From a checkpoint of a small transformer trained on Wikipedia: MLP 320 SwiGLU.
MLP neurons of a small language model. Each row is named by its layer, matrix (gate and up: input weights) and neuron, and shows model dimensions 32-159. Each number is 128 + 24 x the weight over its row's rms, rounded and kept within 0 to 255. Numbers have three digits each. A neuron's up and down rows have the sign that makes its largest values positive.
After each neuron's rows, "fires after" lists the tokens most often just before its 100 highest values on Wikipedia text that the model never trained on.

L5.gate83:097157106172120135136135161164120161119097107133114146098134157110106138142123100126140142112108114117120174114136158131142123112125140102120111130093114185099155104152097123151132113139123143156156143126172139124059169104105080142109129122127149114183166165132161148150159155136069119128145188145128130104133110102149133141116137095136140120128098148186126097145148135128099107143164
L5.up83:125115113118115136105106143105136136158148140112127147162149069101136139167138127134125129108118108140097185116142115170106112155083123132132156129106128122095128140127092140170135104112120104187111109139129151113122109157108118135116091155132137135103126140139136134133154054201097108100112134069127105140118114141101127151131122189137162140132175123123233124130136121121102125140131
fires after: ",", " in", " during", " after", " of", "uring"

L3.gate226:146134076122130138142071112104166152123099149083135085103089129118138107154132158075109105113134123155134216114154159151121134112140116109110148075156107118154120145130118082087155133085091101139149127144166119113161143167165149137132129146110126093147128127133110146106159125143078145108111106152126115156162137139157119169141119194158101142137153121141126118122148125098113128110097
L3.up226:152115089138123123154041123161160151165089103079145113111123097133118110122185167147089120155142173168104214087142102149099153132183131138137140134156136119130144164130112127086146128134133154082112162131155117099092127068137144115100099156138122145136134128114080119141124114150084161133159146165141107143123147135152137157134125119114124157148152133138145151114151111123124126087134
fires after: "20", "19", "18"

L5.gate294:075147122163119118111095102180145110106133159108119137144141120148169146162108144092150138158111127134143127121156136141164137143104060116133084122176139171083092137199141140124117158128155117103099163098137124109141147154130156186097088114128132163141152133121148081136132167120159146164144115139140135170114150116121115080100106104123114110101131148118132119134128145129097136162106
L5.up294:090125121161116112159097131192145150136139118132119136129152115116147089133122130087148128131134126130164134149110098135127192119111123116167136128157129146130080149151132122172097156168113101132109145109142139113123098156120118138084099110154153102143122145088171119137170129109141100103146146122155138162081154095128122129151125084104099118101117150155117099094098199165135120155139
fires after: " ", " (", "–", " =\n\n"

L5.gate79:139121159188128146112108125126104160092159138122118167123084123166151130122162123144092149146132149142068164097153100167125149197157149104144092129117082121113091132140156118100124114150147121134120105116103128085119123134169082112123144123082109084156121128129139094131094136157138106171076152135140163115124148158127163118140107147140131112144128130125181142213151105149119133130113
L5.up79:168061113126156119130142163137133116173062158135139148114166131172124117115141111146084134139136141164094071135101133163147128107140133122099104107100181121141124141142146154124140110135161120165081110087121114100107135160174085101084168102147131117138124128125122160160114088174114117157097178119145108137115139123128099120143108127170136128137122119090136120103167094125090157152142
fires after: " ", "\n", "er", "3", "ot", "s"

L7.gate170:170117152099110176112081107131149136129154108115128121094125055156154151086133092114109121105092149088078134108138122143133125156117110093093142084166120139080139119133097107126155122130138096102119140152131139159127138133102123098114154131113152129148076115138078096152123142187124123156112145155097154141165112121139169116155152121129122092120122116134186129156158141149178122164123
L7.up170:151151147133122139116125161109166131127143140127140147116123136163174132097122091099062097113137138137103154080141134180099098130162099108132130115104103169106151144111147081122133108167141150133116112115181153143130170120108129082099128109098157107141060141109157156164091096181121135190121168145134121128131128121133161094159147134129130094144124147173127121139154121125146153166136
fires after: " ", " m", " M"

L7.gate182:126131099154139191119100144125117125103116151109164134151136115107142099084140107139110104135114090090104142125158098185135101157125138069076113135141127116099111121145114096106188155131117152131059145141136148102150148131141095114109152129103161120150086094150152110179095128159107182137162094108145126089184129121129128107166123140111109091088099138138162112152148117134117118152089
L7.up182:139141124132107174180102119126147129107137105109141122118127149118123073115168140125089102123149129120127102109121129158100118137177159093127115157115109123151178115093157093113124142135160153091134139117172157160113187152100137103132149120144155139144079143166113123180124083107122102168131113155160134117120144097086163171154134140117093076124116133111120094123127069118169127116098
fires after: "20", "19", "18", "-", " Ch"

L7.gate70:117124165155137166120127135122112108102163144096067118124136108163152148106096069127144106105088149115114165147125172149145154163124141096133089070157145122125080134184128134101152119135117134106167131154150156143154190121130094116116114156119094145184081105088130100143120133167138140138139143093082158164144085130130115118103124114108159118127159111121130115169135100130129082141139
L7.up70:124167159090111130115098080118130159134128121133150155139114104084128144144131114121122107128098127123123101132145136105175118108122103116142124115123151158129084111122155094137138149123119161121102140128149135096128091162121138122118101148124107167088146159143123123143123150139132148127108128172119107135180101152089087109124106132122153147135142149128160111141129085135144173140123
fires after: " ", "(", ",", "^{", "N", "I"

L2.gate137:162154078126120136089097130073107145117125128080155146151107145147112198089159133140166116119146108112115126156161103120081101120120162105151167183105119129128163125144114140133143141147125140110110146134147124101151112132114131127131134076135122156138155154156148138168132107157139106159162186168145133112113120107111118157123127120177128106117146126121175137185118154164097141136131
L2.up137:122125117157159129142122108131158161148108126097147140105153104115148117177115130075106138079098121132114135131141113131114134154113141142138129140099113091101118093143120095137106122123143121123068120147175154118131109135145152097139101147143118094161113151112165160144150099173122140112127119109145105139123144110136117139093141143127126137103101134127169169098113176115116099111119
fires after: ",", "."

L5.gate185:122106144121113173062094132113082154114120163114128132148106103147117129122134163152152126137125136124145183108139134126108119151091127061109106107104120147123119101109113131098124085136127130117136138123134089108135174129146127154102147117118087146091144141147127164093151160140127115098100110150119122133160113108145117158162152175113106104148105139132096152150130107077121164141134
L5.up185:115107123135123121158130147142164084126122096121110151140172142128062164103157133135123122129136126169116167144105065120077154139141085126154188165154101169143135176118120097150107113131074096081157125125157149157106102132116104101143178118167163125139107126100094103141139127119130127142148106118097168098138109130144118168138107120127150143157115097129149129115142153182168128109145
fires after: ",", "-", "19", "20"

L3.gate113:124158100113094095151122152144129090127149092142146092098170111104138111146119117146151098120145147166113081178083101137134134094126131151166155157136142114155084147096148134139093121137120146126091125082149148176094138112113152094131157102162126170081124155103173138108148115168110088150161141090137148117067147112100103133117072153166161150124135094127116111129130133113105139137130
L3.up113:139177093089112105159119170146145091115145087136166088098170113096146115159112124157141100135141127169129094174084120147110123107115128141148162134118146116163071127115146112138113148137105153131089134109129157179108131128128152098129140131145110174098132147111155115124145106126094089160179141109163145151072155105103102136093068146156170130127137090145128110109145120121120170131153
fires after: "19", " (", " −", " ", "m"

L5.gate94:181140105113090136132060113172125145123066123115102114111110076135167145113141118131150149099097114120088141109144143137119140137131103095146105119165162173097100119148128124119156095131113099155120105124148146073129145145141116103109132105133068098130108129165186140194121154145108114114105134144161126164122124138134133102161124182125110154125104120145142138154121148159115098135134
L5.up94:114150130125094135144086135121124132129129111115149123149129132131165090130139141137145143202110123125104135131109093109155144133136151101178099143099132137131117094134111112143132135139120131130103129144123142140080168124103126139139100163121139150113127106161157113117092141141121118151104146125151132142122173130072125149133086121122081087070102145166142099135135111139184102146134
fires after: " ", "19", "The", " t", " number"

L2.gate288:143081141162092139190116148101105096084127141098090140145089153117129129114099182131136156102099139126146142112128129127098096129119109131112146101139096109149100097121094107102126143174167113098131122155153118141155126121142151136144091141128142111154161106161111115141105120146122136156138113138147141111108111124105112109136169140146087124142159113153121127116132121125094146105110
L2.up288:125127150116096110149126120131130100155129114093148145101172144092109148132128141141117107114099083150145105127146147124115083121111116120136132146136108106154115128148094116120149092119145136144147082179129132145114133122144151121119151121137120134133145152133150123128163131190167130137120110122139133120110118110156145088137148134121110169104112090139136178095080169165113120133116
fires after: ".", ","

L3.gate270:116129139156134133113127133170139154112157129133138158131118111156166115188141103134164158167156098124127154089143077120106114138138148086097160133111104163132116114158140123098107132109104142122161132134118118106124103146142107153113148169084121108099106107134093150133111207146133173130125104145121147155134129103139116134174174160091108124093141103181109115140128100184126085177095
L3.up270:117100082117138121151134133219160148125084127113110124135141119120150090099145142135137131201107116104111138151096143171120114119123106093130079102120138090142124146194156158121166113130138139123139119100155165130097135117157126121111133092098110130128146140083186147130146122131127140070109117136184123109125161105133129109151127101163091142110157138146174089130132116139112108111112
fires after: "20", "19", "q", " place", "g"

L3.gate107:136155141099129096118128117115127153144167122140123087122164103126082135132104113116127152139170133141142102103135129156151153118124162113150128141129137116175143142118176083130116127159110166112141103093128172143129131090103155107100134088139138135098140157087146145119137083119165096139116147102160147098124131145082150155112081143139117168183119098140152137112128137086158152141143
L3.up107:113144123109138101114141141101151145171141109149124091137173090107083170139115120145138156113169121139175096130134115125163150130131160118136138125123119130166133147142157116154133137147118159113145110105116169170121142085104143105097115083139121123127157157102116108118145105114142111156134161103157134111097124149076151160127066134142124168186125096124165141130111115097145142143148
fires after: " ", " −", " ("

L7.gate193:176136163109137080164138133115143122133073141145127119127128130113134134159126138134168124107171154133104102146117139101141115070139138140122180159128126091159143157124123095192097125138118131138118169115112167159105144117120126078170160127118126145123101162087140138125130128104096097095101149127159120124115136117139097152097115148168144138114116121166154091084143090124147153104132
L7.up193:160117168126116084156140160117178108119076102109103124159135132130119115151124154144167106113156166135116132159112127112118137088122155160123195176112119100150147160123127125192084137127112144128102156111128163149092132115125157115144146134113139141129115142107130163107132105087110110075093128135164119114116140116103111135102107146154166139109140111131164107107134114120162137082124
fires after: "19", ".", " ", ",", "18", " E"

L5.gate318:116112120168154164124098118144104129144131167081065131128143074145158131113130163108142121132127100096129157106156157122089174123120125067138152135140156161094097110147101108112120138108109117101140160141142129127160151096124131129104151129123126168150114123141136141136098158134111136135122120120122149112126133122134119094138138120106128142126148171145088122136153137129116149128111
L5.up318:086131105175147106140083136130122149173126095133080157111167127112144131127171101101125128156143082108144128110120132154144144102109130099092145114165150143120136110168085099150145138128145122113128100127166114100099141119120142104090124122149112141154130124122142113167120102143119135126124119119171127166131117098122096147105158141169082127144144138154074136103078159077138142143150
fires after: "20", " ", "ode", " (", "T", "19"

L3.gate191:131100134147161169127098115155101061129126115113137139149148113128144160165133125140120138097140193098089133122139142122105101153123100155144084109128156172117132074158097104136155144137130119156158164160138115148124110125168121127098106095097147087116100089115126066128123133147090102084158128162122150101133160118134155094121150114115147125143098160139144186160136167166144145114131
L3.up191:198105141144116149085103129131122105146131150143168167170135126112142130103110101144151171127149142106091150178130086150106161142126116122133121097117147160114150086139115122136175112138133139119182153145111101157106138122161087117071191058130140136108118099115144154127138127183090107114180137145111122104147120086131126100138172113139147153121123110151132103128123113111133157130112
fires after: " prom", " man", " M", "erm", " Man", "ro"

L2.gate58:105151120095095100119157133142092114104144105108156102132175102101114132139085116137135127115138145166140080158142145160137160110123136119103169095131149129117116132103147110132108136168109179120114172109130180154132125105102129088102141150138098156103116178072155123126139109170138113163153102084162113105069085148085153130116102134118151171159166107147118108131122149116141133142152
L2.up58:100171125093111108128162114148095110117149100109143098136169113102114138154098121138129143132131161155135085166132129157134159116121133124111148102120140125119119141098155127160108122171101186129111170123121174163128130095095124094095143148146101164112131183076143109134146107177149106160148095084153114120065087138069146144126085133113152147162151105133133112124120133112145119133147
fires after: " ", "19", "18"

L3.gate284:131112101142167153112107118133121127083168151111137101131113095120128144114129143135111106129148119121180161085147116105156092109144135131153086136103096134090117118138121095122119144110147136134176109201172105105142100156152142136125113117103100140156142097134116130140131111124127128112095141118141142093119155144136100114138121116104117130086123133135150133145099133143115103160094
L3.up284:115105137150152150087146118121115155127121081139112111099084119157152162122119145139105144118154130120149117107142142148120138108142134111129126071091148125108089117145130151120103108116115128107124140105127096145126089103124125156126135117121124178125156143151135106182137093092137175094073164127129114095125155147116099133136126140116143107185145130164118146153108113159110116126108
fires after: "\n", "C", ")\n", "D", "E"

L3.gate140:102113132117136181117125093121103122131120133123144198124108107144172169152124111102114132144191149169105122159135137096148126159130146128115106154125114163099113117163106099101133145127096105138191121141121146093098085126157110152095107108122126138155130128134118119178099175108113176109115161175114099148094123164128129081115122142134111149143124116107154144147159115117060133141133
L3.up140:147124161133114160123140119112112128122101116111138183072116134163172161114109143140091147180154137188103130164142156136153177134110146146105094120123138140088104141129142099130119147168138153122137161117119084132126099114134133129130109092168139174149121122111151094156118159142139163117107161147115123133152100125096136093141115106132133157125154138112162137165161094137068150097155
fires after: "\n", " ", ")\n", ";\n"

L5.gate168:076111120127123127103139113112128141076124157104152096133131143160149117128159103100135127135109157090100154117144107119091103112126117073114104135142120135120120107141124134159146186141143070149126153104118165141127128111174155113133110101106127156143120088123132131145109131142152146148145137160151124111149101162177132159146107158075117120099156129101171130142156101164139110151103
L5.up168:112149122126147124085114130166127134107122090116137146145156097156133093097104124138094104121137114139152139122131141149126085105121132107105129127128102125105148105168126141126136113105158154148149155129164158098138134147147132127075124133157089104132133118132122121124095134119127098127092120133167141150171152118111165097143106110117115096120146141137127111114102082146121133107083
fires after: " (", " ", ".", "os", "–"